Weights of a small GPT-style language model, trained from scratch on English Wikipedia.
Size: 10 layers, 2 heads of 64 (1 for keys and values), MLP 640 tanh GELU, vocabulary 1024, 2.99M parameters.
Architecture: rotary positions, no biases in attention or MLP, untied embeddings, attention and MLP in parallel.
Training: a variant of Muon for these matrices, 15857 steps.
MLP neurons of a small language model. Each row is named by its layer, matrix (down: output weights) and neuron, and shows model dimensions 32-159. Each number is 50 + 12 x the weight over its row's rms, rounded and kept within 0 to 99.
A block is one neuron, or neurons of one layer that tend to fire together. After each block is what it responds to, as a language model described it from the Wikipedia text at the highest values.

L5.down392:52 48 55 49 45 25 65 45 28 31 52 72 81 54 69 49 61 55 63 52 53 36 45 37 39 28 41 44 61 50 60 58 55 59 60 56 60 52 44 57 47 44 44 43 69 28 33 49 55 54 52 69 59 35 48 41 79 46 28 34 44 44 47 46 52 57 58 68 47 51 62 70 59 47 41 53 42 61 59 53 74 41 42 57 49 65 64 56 46 51 52 28 36 69 55 37 40 48 43 41 53 66 45 34 60 42 52 59 34 52 27 44 62 45 43 50 49 70 40 61 57 40 60 62 34 57 25 47
Responds to: Unit abbreviations after numbers

L6.down69:58 54 51 65 53 82 75 38 41 47 47 46 64 51 43 24 42 41 58 51 41 39 37 45 72 74 43 55 55 31 69 47 77 55 33 22 50 41 54 20 30 57 60 40 54 62 40 46 62 61 51 52 60 45 39 62 75 25 63 49 50 64 49 55 54 66 60 47 45 46 52 57 45 63 54 53 32 50 29 55 58 56 58 51 45 61 44 41 64 80 51 51 45 54 32 59 35 45 51 60 45 53 65 47 50 46 56 47 51 58 45 29 53 45 41 35 42 31 21 59 41 44 79 41 60 56 70 64
L6.down146:65 69 21 46 44 34 48 54 54 44 34 33 37 52 28 55 44 52 47 51 52 24 66 45 54 53 65 61 41 57 61 69 65 43 47 35 66 36 47 22 70 57 82 65 51 59 55 40 43 59 45 59 74 50 50 42 29 68 47 41 59 60 60 59 51 53 51 47 45 44 44 30 41 37 47 60 61 54 40 28 35 39 37 40 55 34 53 39 54 29 48 47 61 54 51 67 62 50 28 66 65 40 40 64 48 43 51 38 54 59 56 66 41 58 51 37 34 60 46 50 39 40 81 47 42 62 70 50
L6.down209:44 59 56 32 62 47 49 55 49 37 45 58 63 61 33 42 29 56 45 49 70 64 54 69 66 41 44 66 36 55 56 58 49 58 45 48 26 60 68 52 57 62 49 54 47 67 67 53 73 67 54 50 33 40 72 43 46 50 41 61 26 44 58 37 46 74 64 52 47 51 44 46 54 35 44 41 64 56 47 37 65 48 51 49 42 69 41 48 35 37 30 74 44 54 43 52 58 45 54 61 72 57 39 52 40 58 45 61 55 59 35 38 54 45 28 62 54 61 67 43 41 27 56 50 45 34 41 58
L6.down297:43 31 53 53 47 62 37 55 50 45 35 37 62 33 38 55 56 73 55 51 72 39 33 49 33 79 42 55 55 59 59 68 43 54 33 45 43 48 42 40 61 79 48 38 52 33 62 41 66 59 54 62 39 53 34 51 46 41 48 45 44 49 45 38 31 42 59 33 42 58 34 47 49 59 50 53 54 54 41 58 38 82 31 50 47 82 46 53 33 41 58 76 36 42 41 64 52 41 64 56 58 63 46 55 62 38 53 26 51 44 67 36 36 34 45 46 41 70 49 46 46 37 54 47 39 45 63 71
L6.down346:61 43 61 44 60 54 60 54 43 59 46 56 30 62 36 59 44 60 56 52 47 62 58 76 43 64 60 68 56 50 66 48 56 47 48 27 27 65 37 59 40 36 68 77 50 47 35 58 49 52 65 22 36 64 54 30 53 43 52 42 63 47 70 36 68 40 24 49 71 56 42 47 63 49 49 39 67 49 43 68 55 41 56 28 54 56 35 37 69 44 40 47 59 47 58 65 38 33 53 50 51 47 55 64 70 23 46 36 41 45 71 42 42 60 47 16 28 29 46 56 42 31 59 64 64 54 54 68
L6.down374:43 51 51 38 57 33 45 46 47 44 48 40 57 59 61 67 40 47 40 40 63 51 58 55 39 40 69 50 58 54 61 35 55 62 50 63 59 59 42 62 55 47 51 38 71 42 43 64 30 44 38 68 44 32 50 41 59 53 53 41 53 53 33 72 47 65 70 40 62 45 53 48 42 47 40 62 55 50 41 40 48 55 35 65 46 76 58 41 53 46 64 46 59 48 65 29 94 38 67 64 51 80 53 39 41 45 45 49 37 37 58 41 41 68 37 33 78 54 62 49 50 41 41 44 35 45 35 58
L6.down379:62 48 57 53 52 53 31 32 50 41 44 60 66 73 77 45 36 51 52 46 47 45 32 62 48 51 65 76 50 59 71 37 62 41 51 51 46 51 39 50 24 44 52 61 66 59 51 49 64 31 57 35 51 60 49 39 61 51 45 54 49 43 46 50 63 29 66 47 44 55 30 42 40 58 51 53 35 70 47 53 59 51 41 49 28 51 50 52 66 19 45 79 50 65 59 42 51 53 41 41 43 56 56 51 35 80 44 54 69 67 52 36 28 44 52 44 20 56 41 66 57 67 75 54 50 60 44 45
L6.down610:32 64 68 41 63 32 37 71 38 47 51 58 42 61 43 38 36 49 45 53 49 23 38 60 62 57 62 31 60 44 43 64 49 52 25 65 51 32 46 58 51 62 40 76 43 52 66 59 55 58 67 53 54 33 61 58 56 31 66 53 53 45 50 41 43 36 38 52 45 52 59 48 37 58 54 51 61 79 51 49 66 50 59 65 44 33 49 56 56 41 43 65 61 47 44 59 65 62 66 50 55 62 66 28 47 43 41 72 55 43 68 38 38 56 47 46 35 68 36 30 62 39 43 54 65 29 39 39
Responds to: Second piece of words

L2.down34:35 48 43 45 61 38 36 52 56 43 51 24 56 76 63 43 49 59 52 74 34 80 46 66 59 50 64 63 46 67 46 49 48 78 46 63 35 42 57 67 59 63 56 65 58 68 52 44 46 46 37 55 53 48 51 65 24 44 27 69 70 48 63 56 41 47 43 41 15 29 35 59 35 30 52 47 55 50 49 39 37 36 39 37 56 62 29 45 49 44 50 42 42 48 56 48 54 55 31 47 50 60 71 46 43 44 55 36 62 41 55 33 57 46 47 44 68 57 74 40 57 66 44 39 58 58 42 52
L2.down204:11 57 44 37 71 34 46 63 45 32 51 55 52 56 53 68 57 27 40 56 45 56 42 57 56 43 43 40 42 47 40 50 34 62 40 36 71 47 47 74 33 26 52 58 38 73 62 48 57 55 39 23 66 31 52 44 53 52 62 52 59 50 46 31 39 32 23 67 68 63 38 65 48 56 57 68 63 43 73 39 45 51 61 61 49 42 45 65 57 56 61 47 53 64 48 39 57 58 54 34 40 56 41 43 53 48 68 37 45 56 73 40 57 44 40 39 50 42 50 73 45 36 50 55 37 64 46 54
L2.down350:45 68 43 53 41 55 87 32 69 72 53 51 26 44 08 49 46 51 61 48 37 65 53 49 47 44 55 73 51 52 49 54 63 66 37 54 45 74 46 44 46 43 49 59 36 49 44 40 68 49 46 52 64 49 75 56 59 24 45 38 45 49 52 46 67 56 47 32 65 37 54 40 44 69 65 60 53 49 46 68 41 58 48 30 76 30 38 30 60 47 50 51 45 57 57 26 25 35 60 50 55 49 65 52 50 38 47 54 46 50 68 48 49 51 35 33 47 31 48 52 51 53 43 60 60 46 41 31
L2.down360:60 58 39 54 53 56 51 62 55 47 52 56 35 65 27 58 60 42 55 44 37 24 45 66 51 55 48 45 37 55 67 75 39 60 39 56 24 52 58 58 44 56 41 75 51 54 53 39 50 47 38 40 67 50 53 39 29 60 18 51 13 37 47 52 51 56 68 50 28 32 55 37 44 74 55 46 49 50 45 61 74 54 42 42 51 55 45 71 56 51 52 63 35 31 46 70 69 53 33 57 43 44 39 60 45 42 48 50 40 73 44 53 44 61 54 61 34 47 63 49 45 40 59 40 67 54 72 48
L2.down410:55 45 14 59 37 58 78 54 41 42 41 40 37 60 57 58 38 51 37 34 48 39 43 41 64 40 49 33 49 45 73 56 66 59 74 74 26 39 63 55 46 60 63 39 58 52 54 58 56 53 74 39 58 51 53 54 60 38 47 77 45 34 47 53 54 18 48 56 61 61 38 46 43 86 64 56 33 44 59 41 50 53 60 38 63 54 58 54 53 49 53 45 70 47 45 44 68 52 55 45 48 58 55 50 58 66 30 36 48 44 59 56 36 43 48 35 43 61 73 53 71 39 46 24 57 55 75 53
L2.down541:60 67 37 34 48 49 56 55 60 51 60 49 39 23 73 67 42 60 49 66 44 54 49 59 41 41 48 42 66 63 54 34 32 47 58 53 65 55 25 54 56 19 27 40 41 64 46 53 74 42 25 50 29 48 61 43 51 64 38 53 54 63 61 56 65 58 42 40 19 24 66 60 87 36 49 45 52 35 49 42 59 42 48 43 50 51 45 51 54 40 62 44 48 43 52 49 64 28 42 45 51 51 46 52 62 43 60 55 54 46 41 39 69 44 51 67 43 52 48 50 28 78 31 58 55 51 55 51
L2.down556:48 52 74 52 39 57 40 45 27 55 64 32 16 65 54 56 43 39 61 56 61 27 55 43 36 58 37 40 67 49 39 55 42 61 59 44 55 49 52 57 43 29 53 49 74 62 51 45 48 55 35 41 39 62 54 44 49 42 53 50 81 43 34 44 58 50 37 43 62 49 35 72 76 51 44 51 55 48 69 58 54 31 48 53 40 63 51 61 45 49 56 62 54 46 49 69 43 12 54 69 47 21 28 56 44 49 36 56 48 62 51 50 35 52 28 34 46 69 33 46 56 42 58 54 53 64 66 67
L2.down630:56 52 37 45 35 42 54 35 35 47 62 54 39 71 32 34 84 37 35 60 41 49 49 63 51 30 40 37 27 55 51 36 49 52 59 37 44 49 35 64 80 52 43 45 76 63 51 63 52 63 49 56 74 35 59 50 50 41 30 63 54 44 50 41 70 62 55 57 52 42 52 49 48 41 60 51 14 44 47 56 35 60 61 43 54 56 41 59 56 57 45 61 82 55 28 58 52 52 73 38 30 48 60 25 74 69 47 49 51 71 48 37 69 45 48 60 48 38 67 53 44 59 51 61 54 40 52 44
Responds to: Word piece after B

L6.down34:36 42 62 63 51 36 47 60 50 57 31 35 56 47 29 56 37 38 39 53 61 49 61 42 42 45 39 47 40 49 58 58 65 46 73 54 48 56 41 63 52 44 49 45 67 50 68 70 32 56 61 40 35 38 62 40 42 69 57 46 66 49 62 56 54 24 42 52 51 54 51 27 34 66 72 62 75 75 38 31 58 46 58 46 36 45 60 49 61 47 43 58 76 56 41 42 44 63 43 45 51 70 72 70 63 48 52 34 39 60 36 49 50 36 70 42 57 48 65 45 62 55 68 35 43 48 37 63
L6.down46:61 54 28 47 66 28 73 36 53 47 56 41 42 49 47 45 66 64 44 23 58 62 55 47 27 25 52 50 34 60 48 41 34 55 59 47 65 35 43 51 54 55 42 72 45 56 56 66 35 48 82 43 59 33 71 45 36 56 45 58 71 43 62 42 25 56 25 31 40 48 55 51 60 68 30 59 42 41 62 29 61 56 65 52 54 53 50 44 62 61 37 53 44 47 57 55 42 39 53 42 56 56 56 80 52 22 49 54 47 76 53 66 36 43 63 52 56 42 56 38 58 62 45 61 55 53 60 67
L6.down63:71 67 55 70 63 45 22 53 56 22 45 55 56 60 50 54 43 25 51 39 53 37 58 57 38 61 37 42 28 47 33 42 48 32 31 46 44 49 57 46 61 66 49 65 31 65 37 41 31 44 66 60 67 56 58 60 46 61 43 49 70 35 51 44 44 50 57 47 61 49 49 54 72 55 51 44 59 43 41 51 41 45 55 58 48 49 47 38 46 57 46 45 38 56 70 72 32 53 55 60 54 52 77 52 24 78 42 36 28 65 42 60 57 61 63 33 29 50 58 57 30 59 50 46 52 48 47 44
L6.down234:38 70 38 43 47 58 53 26 56 47 54 71 52 17 48 52 34 38 52 55 44 37 53 62 58 37 33 55 65 60 45 42 54 44 33 53 41 47 43 56 54 33 55 57 44 52 61 60 28 60 40 47 55 62 76 45 51 38 41 38 42 30 44 50 48 52 63 64 54 38 57 51 70 49 34 48 51 40 54 37 54 61 50 51 63 56 52 44 31 54 46 75 59 61 66 62 33 54 66 46 66 60 57 34 12 65 43 43 55 52 56 61 30 55 54 68 52 73 52 58 45 52 60 55 49 57 55 44
L6.down349:49 51 49 65 51 55 45 50 60 59 48 52 51 55 17 53 51 60 28 32 47 59 40 63 71 47 37 55 50 31 45 56 59 37 24 58 44 44 41 33 63 53 56 52 39 60 46 48 48 24 51 46 59 42 52 59 42 63 67 34 53 38 49 42 40 50 59 52 52 76 50 64 55 45 47 57 29 59 69 30 40 77 56 78 58 57 60 59 39 51 57 32 66 79 14 45 35 44 42 59 67 54 61 43 49 42 61 56 43 58 48 65 56 66 77 40 48 40 45 44 60 64 40 59 54 42 46 53
L6.down501:47 61 50 50 61 40 25 34 40 48 45 43 28 43 48 63 54 51 45 52 45 53 40 51 35 48 58 45 52 41 67 78 29 49 43 77 55 72 45 50 16 45 51 48 61 59 43 40 48 49 40 42 37 59 48 62 30 49 60 34 47 38 22 42 69 28 63 80 49 42 49 51 33 60 61 57 43 72 46 54 28 41 48 41 65 54 62 46 45 53 46 24 48 56 47 54 50 51 55 51 67 67 53 52 46 41 47 30 51 64 61 63 38 74 69 61 37 28 51 44 73 50 62 45 57 37 50 50
L6.down517:51 47 52 71 33 37 45 51 66 66 51 31 46 43 43 62 71 44 50 54 42 47 28 46 84 50 58 49 53 34 48 43 49 48 58 62 68 32 78 45 57 60 41 30 52 57 37 36 57 40 62 47 61 46 51 56 47 45 47 35 30 43 48 43 58 50 49 64 48 48 67 52 63 55 40 44 41 30 44 65 43 56 39 61 46 52 58 48 48 57 57 63 47 55 51 52 34 26 35 43 63 34 49 43 53 34 64 37 55 52 54 39 63 50 33 63 64 43 48 58 40 62 47 57 74 32 47 52
L6.down565:36 58 53 31 55 31 26 36 72 61 44 49 39 45 66 77 51 65 49 27 42 53 42 53 47 55 47 68 32 70 40 39 40 45 50 59 28 72 35 67 32 57 52 53 45 78 36 37 34 51 64 43 53 41 68 55 41 55 55 49 51 42 52 60 35 17 63 55 53 47 66 41 56 40 67 34 48 34 51 49 62 62 55 48 52 71 43 38 50 50 61 41 51 52 42 38 22 50 43 45 54 65 43 48 45 48 41 29 38 51 59 57 52 58 51 57 54 46 52 40 47 69 48 37 54 56 54 37
Responds to: Name-continuation pieces

L5.down449:49 48 57 51 43 65 45 44 70 50 44 74 67 50 62 62 44 48 67 52 68 66 59 48 44 47 61 54 66 59 38 61 43 35 57 64 40 41 55 55 59 58 62 16 54 51 42 74 66 44 36 40 60 52 67 59 34 47 50 48 64 48 44 36 66 44 38 34 47 81 53 46 54 39 62 67 55 61 21 41 45 20 36 39 55 32 74 46 33 57 29 46 37 53 31 49 44 35 52 66 57 30 60 61 79 41 51 71 36 38 42 35 49 41 71 58 44 49 40 53 34 47 40 36 64 44 58 43
Responds to: Mid-word name fragments

L2.down9:53 48 37 48 63 64 41 35 45 52 49 61 55 66 60 57 71 37 52 53 44 66 52 16 53 54 40 60 55 33 52 44 62 54 72 73 34 57 44 34 41 52 47 42 53 75 50 66 55 45 35 52 54 34 53 65 46 48 36 46 36 36 68 35 56 45 67 37 34 43 69 42 40 52 46 28 55 41 53 53 62 17 39 52 43 31 52 60 70 56 52 47 34 21 44 62 60 76 29 57 57 64 37 61 49 55 64 43 46 38 40 38 43 58 51 59 66 55 45 25 46 61 48 55 41 59 45 52
L2.down61:62 63 61 51 57 55 55 48 54 28 42 63 34 60 52 37 33 44 45 42 42 57 36 60 70 61 61 55 50 48 49 37 31 54 76 52 58 45 64 48 45 35 57 63 39 88 81 43 34 57 52 46 56 66 43 59 47 33 46 48 61 52 65 27 72 70 44 40 46 51 38 35 61 58 49 74 44 47 53 45 53 40 50 23 28 56 58 40 57 68 47 44 54 47 49 38 43 52 48 44 58 45 65 51 50 45 63 29 55 36 48 38 63 30 44 44 51 57 44 68 58 53 59 44 60 36 42 58
L2.down189:62 38 61 36 52 50 46 37 45 57 49 52 28 54 75 45 50 73 35 69 39 68 43 25 29 67 70 50 51 50 51 50 51 46 29 63 66 69 63 73 54 26 54 38 51 59 32 44 45 70 50 63 27 30 64 48 45 36 43 47 38 25 59 42 51 53 53 71 59 64 64 40 49 63 77 45 30 56 43 52 48 55 62 51 42 50 52 43 44 28 53 35 54 47 33 59 44 59 50 45 58 43 64 46 49 60 45 48 46 54 40 46 53 68 50 67 32 33 47 38 52 59 71 60 70 46 28 23
L2.down217:34 51 62 46 55 56 50 46 63 39 51 57 66 76 67 38 59 44 77 64 54 52 43 62 64 40 31 61 24 65 53 65 48 40 53 46 19 59 47 56 36 56 48 46 49 49 53 61 41 19 52 47 44 65 20 54 34 59 35 81 37 42 28 49 62 56 41 38 60 50 76 36 47 45 41 45 44 47 23 68 67 44 47 65 43 74 47 44 61 58 63 58 45 29 62 64 58 33 67 58 49 50 53 53 27 52 42 54 56 34 47 43 43 48 41 47 66 52 47 33 77 42 60 41 55 51 57 53
L2.down222:26 54 29 49 56 38 67 51 51 51 43 54 61 39 55 71 34 53 46 30 37 54 38 72 78 29 60 53 37 59 47 49 41 50 46 72 52 47 37 52 57 62 42 77 48 65 77 49 22 72 49 50 48 53 65 25 44 48 56 61 47 60 34 31 29 43 45 28 39 25 70 41 32 46 56 61 63 58 63 43 58 57 49 49 56 27 52 46 48 51 53 56 63 57 60 27 60 72 48 56 49 43 34 40 44 49 59 28 48 54 59 51 53 47 50 55 50 56 55 67 54 55 79 61 45 46 58 44
L2.down332:77 51 50 77 58 55 51 44 26 38 81 33 47 72 51 39 60 45 42 49 49 60 38 54 59 77 67 61 49 55 43 51 46 56 56 47 58 63 42 69 50 35 65 34 35 46 57 59 44 54 43 51 52 41 48 51 52 32 44 42 52 61 37 62 37 42 54 56 42 54 40 51 53 62 54 32 52 40 51 51 47 55 49 50 55 50 45 77 59 66 31 29 68 52 59 48 39 63 35 57 51 47 53 72 52 52 35 52 76 39 13 38 45 51 61 59 27 35 57 59 46 74 56 28 57 56 57 52
L2.down384:71 28 54 48 55 36 44 53 61 43 51 41 54 35 67 60 54 51 58 29 48 64 59 57 56 60 49 59 47 56 43 30 40 48 52 71 53 76 38 46 78 59 50 33 49 42 63 54 37 57 60 57 49 62 60 47 53 43 50 44 60 46 56 34 56 51 38 52 53 44 56 27 32 56 49 38 38 56 42 49 39 51 60 55 51 52 49 33 63 39 45 43 38 54 33 71 59 41 21 52 44 60 54 79 63 63 51 45 50 42 49 63 51 55 29 44 37 80 48 35 40 44 75 34 43 54 56 66
L2.down626:65 53 50 43 53 78 27 52 64 49 67 52 49 25 37 47 49 57 20 52 50 29 45 67 40 60 25 51 56 56 54 33 63 38 50 55 60 26 56 43 62 48 25 51 46 57 70 53 40 65 54 72 52 49 58 45 61 25 47 45 52 73 75 40 42 52 55 48 59 46 45 39 63 47 61 53 67 41 30 69 37 55 57 46 45 68 45 49 65 43 58 50 71 42 49 47 64 42 53 57 52 63 60 54 34 46 41 52 57 53 42 62 45 49 56 61 39 50 54 67 49 34 46 50 53 49 51 57
Responds to: Second piece after split S

L5.down586:48 59 31 64 69 46 53 37 33 43 37 41 64 66 36 44 42 68 66 34 69 58 39 56 33 30 55 52 46 56 71 60 68 56 58 72 48 44 63 47 48 43 53 48 52 58 59 60 52 49 24 61 55 56 37 49 44 41 73 37 51 71 42 51 55 30 71 53 42 50 63 45 60 26 68 85 35 33 46 26 47 61 53 29 39 57 37 34 50 45 55 50 43 23 53 60 37 46 50 46 58 48 69 76 54 51 55 53 53 52 45 41 51 52 37 50 44 29 45 59 42 56 36 46 59 53 35 61
Responds to: Mid-word verb fragments

L6.down64:51 54 34 52 42 51 38 58 57 52 41 45 40 65 65 42 71 48 42 59 62 51 51 56 39 33 35 95 69 90 52 38 50 56 51 42 61 48 61 55 54 51 40 39 57 46 56 60 50 28 61 33 44 37 59 57 46 28 47 58 44 66 45 29 78 57 23 34 44 66 52 52 50 54 44 59 55 42 48 54 58 57 38 43 49 65 42 41 51 54 29 52 35 38 40 58 53 44 48 70 54 44 71 47 67 32 47 69 69 50 40 49 48 63 73 27 43 55 49 65 36 35 61 55 31 48 44 50
L6.down144:51 26 57 34 62 25 73 71 39 55 63 72 64 56 30 49 40 51 64 53 29 52 51 29 29 50 55 28 47 68 36 57 50 36 37 34 58 53 51 56 57 51 40 35 60 54 66 35 57 36 70 37 55 65 57 69 47 43 45 56 62 38 49 45 57 53 43 61 55 48 56 25 50 75 26 56 31 60 58 52 25 49 43 45 41 53 43 40 53 38 47 38 54 44 35 33 51 47 65 43 56 41 77 56 55 50 48 26 70 73 51 58 60 50 40 51 65 59 70 55 63 48 57 53 62 39 39 44
L6.down160:52 51 53 63 50 80 56 67 53 55 70 60 62 38 79 49 65 48 56 52 56 30 54 52 24 47 68 63 49 43 49 51 69 38 55 55 42 48 39 53 45 41 56 59 39 62 35 45 37 40 37 49 47 58 35 46 47 36 41 61 58 48 68 64 80 54 44 46 43 56 44 47 46 38 49 71 43 39 59 47 31 44 38 54 41 46 33 30 54 38 76 44 52 63 67 65 22 62 39 70 43 68 41 70 37 75 33 39 30 68 43 54 44 62 39 39 35 63 57 73 52 46 43 42 53 69 34 65
L6.down199:64 34 43 47 44 33 51 27 34 58 47 60 33 29 77 50 53 67 48 66 53 46 48 58 45 47 42 52 38 42 54 44 55 47 38 66 53 63 53 74 50 56 38 31 54 52 42 50 34 45 50 30 60 60 49 38 22 47 51 35 33 29 61 40 50 64 29 33 49 52 66 31 47 50 63 52 50 54 57 50 43 49 62 39 60 63 52 32 68 58 55 47 48 55 72 55 68 49 69 54 56 79 22 53 59 69 51 58 75 88 47 41 45 49 47 53 53 65 36 52 63 47 30 40 42 28 44 39
L6.down264:50 56 44 58 55 42 47 56 47 51 45 73 54 59 38 54 21 63 34 62 42 75 02 60 45 61 73 51 30 68 50 49 52 54 52 45 24 55 48 65 39 37 46 27 48 63 40 52 59 49 50 59 40 41 34 50 47 71 55 53 50 48 47 36 54 71 41 31 47 68 48 33 59 53 57 46 53 63 49 47 50 56 62 52 41 63 52 51 53 43 42 65 42 56 47 42 53 39 35 43 33 39 46 45 66 71 48 47 65 69 41 46 57 74 50 67 34 43 46 48 43 72 44 29 56 41 44 35
L6.down433:22 56 56 43 50 42 56 35 44 68 65 80 39 39 31 43 62 47 58 44 64 35 54 38 60 40 39 46 67 51 34 55 57 52 49 68 66 49 79 47 33 48 66 62 41 69 47 47 57 51 47 45 66 72 44 51 38 32 50 35 39 44 51 34 39 44 40 56 63 53 55 79 61 67 34 36 41 66 56 60 68 39 44 65 36 50 42 52 46 47 41 60 50 49 20 43 68 62 70 54 37 35 59 41 56 54 38 42 68 44 32 45 20 51 34 53 46 41 45 65 48 36 60 55 51 46 41 62
L6.down505:52 72 34 70 55 69 44 48 58 47 35 25 71 46 31 28 29 24 38 53 62 49 67 46 53 60 75 70 36 72 61 49 45 37 56 44 59 50 79 28 51 33 58 58 36 53 56 61 54 53 50 64 33 44 64 63 20 51 41 46 49 62 47 47 68 59 50 49 56 84 47 56 46 41 41 62 65 49 30 50 47 68 35 51 67 55 56 39 55 66 56 39 72 48 42 43 57 49 34 49 71 59 40 38 49 38 51 69 46 57 55 49 50 33 52 48 60 55 32 50 45 43 40 40 54 48 67 72
L6.down545:48 58 58 46 51 38 44 56 58 34 21 46 61 38 39 31 66 48 51 33 55 43 83 33 64 43 57 38 38 50 42 47 39 53 45 63 61 51 33 71 62 45 38 64 28 44 34 58 64 40 54 53 36 46 36 68 44 45 46 46 61 73 39 36 47 44 57 63 34 31 45 38 31 69 65 75 47 73 54 48 58 45 57 48 32 68 56 76 53 53 53 44 29 54 34 37 52 74 56 60 54 51 60 57 63 40 34 59 57 46 66 50 38 64 35 64 45 27 61 66 53 51 51 62 39 58 38 54
Responds to: Early word-fragment continuations

L2.down14:73 63 43 52 51 69 36 42 60 66 48 39 76 41 39 64 56 67 45 31 54 55 62 70 53 58 48 65 66 64 42 25 60 55 49 45 62 52 39 35 33 33 38 53 36 44 65 63 48 40 59 53 66 61 35 48 54 40 41 22 40 48 58 33 48 61 21 51 56 31 55 46 54 46 52 65 52 49 48 52 56 46 40 29 51 55 48 44 33 38 51 66 63 33 41 63 61 56 47 56 44 70 61 57 59 38 63 65 49 57 52 70 49 25 54 64 41 72 51 58 72 74 55 62 51 49 43 43
L2.down40:42 49 52 52 47 47 55 41 51 36 25 33 33 75 74 47 46 62 46 67 54 61 54 50 56 62 35 68 60 45 60 50 52 59 39 51 54 62 50 67 58 57 47 58 35 41 34 45 35 19 34 67 52 48 48 60 36 28 43 53 62 50 38 51 63 44 62 56 63 56 63 48 32 39 55 77 48 62 34 59 51 50 63 63 37 62 50 53 62 52 65 29 59 48 49 61 59 54 25 38 27 61 57 32 32 51 61 46 70 43 68 51 35 49 51 59 57 63 49 40 40 44 59 54 31 20 56 54
L2.down165:53 40 39 48 63 23 55 32 50 60 59 44 42 46 60 49 32 51 37 38 60 75 57 64 51 47 66 63 54 19 43 43 71 53 57 50 48 55 39 38 34 61 45 37 55 34 53 54 41 45 47 61 56 71 51 50 66 64 61 45 60 59 36 31 71 52 58 64 49 54 33 55 66 65 47 40 52 48 43 30 36 31 43 56 18 43 40 48 38 66 36 48 45 77 54 62 40 66 41 71 61 69 31 68 32 48 59 59 57 53 41 63 75 47 52 54 48 46 70 40 38 45 49 48 69 44 59 47
L2.down216:61 25 45 30 65 54 38 41 57 41 40 66 54 38 45 26 43 46 51 50 61 55 33 28 53 73 76 51 46 65 49 51 56 67 52 47 29 60 42 72 47 36 53 51 50 42 55 54 24 41 73 43 52 46 68 55 41 32 48 57 62 50 66 61 28 46 57 36 38 42 35 46 42 54 63 63 65 70 57 47 57 47 67 52 68 69 67 57 56 59 46 61 69 52 48 51 45 71 51 36 55 43 45 45 36 54 53 55 57 53 47 49 40 50 16 40 38 56 25 53 49 44 51 62 45 46 48 27
L2.down364:48 50 29 59 38 53 51 53 49 50 32 52 47 59 42 37 53 53 68 59 55 44 46 47 32 46 61 54 70 43 47 61 60 36 56 27 43 45 50 51 46 65 22 45 78 54 39 51 45 58 43 51 43 53 52 56 53 57 39 47 49 51 50 33 33 57 70 48 39 28 38 63 38 46 61 49 53 55 57 62 56 66 43 50 49 40 21 42 32 64 76 39 43 37 52 23 60 60 62 60 50 60 49 46 42 63 54 31 57 61 51 46 45 40 52 55 70 43 44 68 70 29 43 24 44 40 53 38
L2.down373:51 53 49 48 66 38 44 61 61 47 58 63 35 39 52 60 39 52 67 32 50 53 54 58 55 28 49 77 65 28 55 29 42 39 33 47 51 57 46 56 50 69 41 50 34 45 50 67 26 45 55 48 54 46 51 50 59 65 61 51 63 38 30 60 67 64 46 47 44 19 37 50 48 70 58 59 63 56 32 41 57 70 29 56 59 57 54 63 42 36 54 53 46 65 42 52 47 65 61 49 68 58 45 57 41 52 60 62 54 50 40 46 41 36 42 51 51 31 37 49 45 39 41 47 81 59 41 45
L2.down463:52 60 26 42 52 54 52 45 54 57 47 58 62 61 34 54 42 41 55 66 54 64 63 84 50 52 54 28 53 64 43 57 54 68 24 59 41 55 72 28 49 37 46 65 43 67 32 62 63 42 27 61 32 32 50 47 58 42 30 30 43 35 37 35 50 37 33 58 48 50 34 51 54 50 42 29 47 39 30 74 37 48 61 55 71 43 41 50 51 45 42 45 56 62 50 34 43 66 78 51 69 34 51 47 51 54 34 61 72 33 43 39 68 49 65 61 51 57 46 55 32 65 53 55 44 44 34 42
L2.down496:46 45 55 49 47 35 56 52 57 46 48 73 57 53 33 64 27 75 55 52 61 37 44 50 46 44 32 64 59 45 47 43 73 51 55 45 45 63 39 57 37 51 32 37 46 39 26 81 46 65 51 46 55 27 38 60 69 62 45 32 50 42 62 54 57 56 47 64 42 34 56 36 61 48 34 40 46 59 20 42 49 51 47 37 73 46 39 50 34 48 60 31 32 84 52 43 59 70 50 73 57 58 39 59 74 53 62 59 50 64 44 40 63 46 41 35 47 48 48 40 58 32 48 50 59 41 46 64
Responds to: Year final digits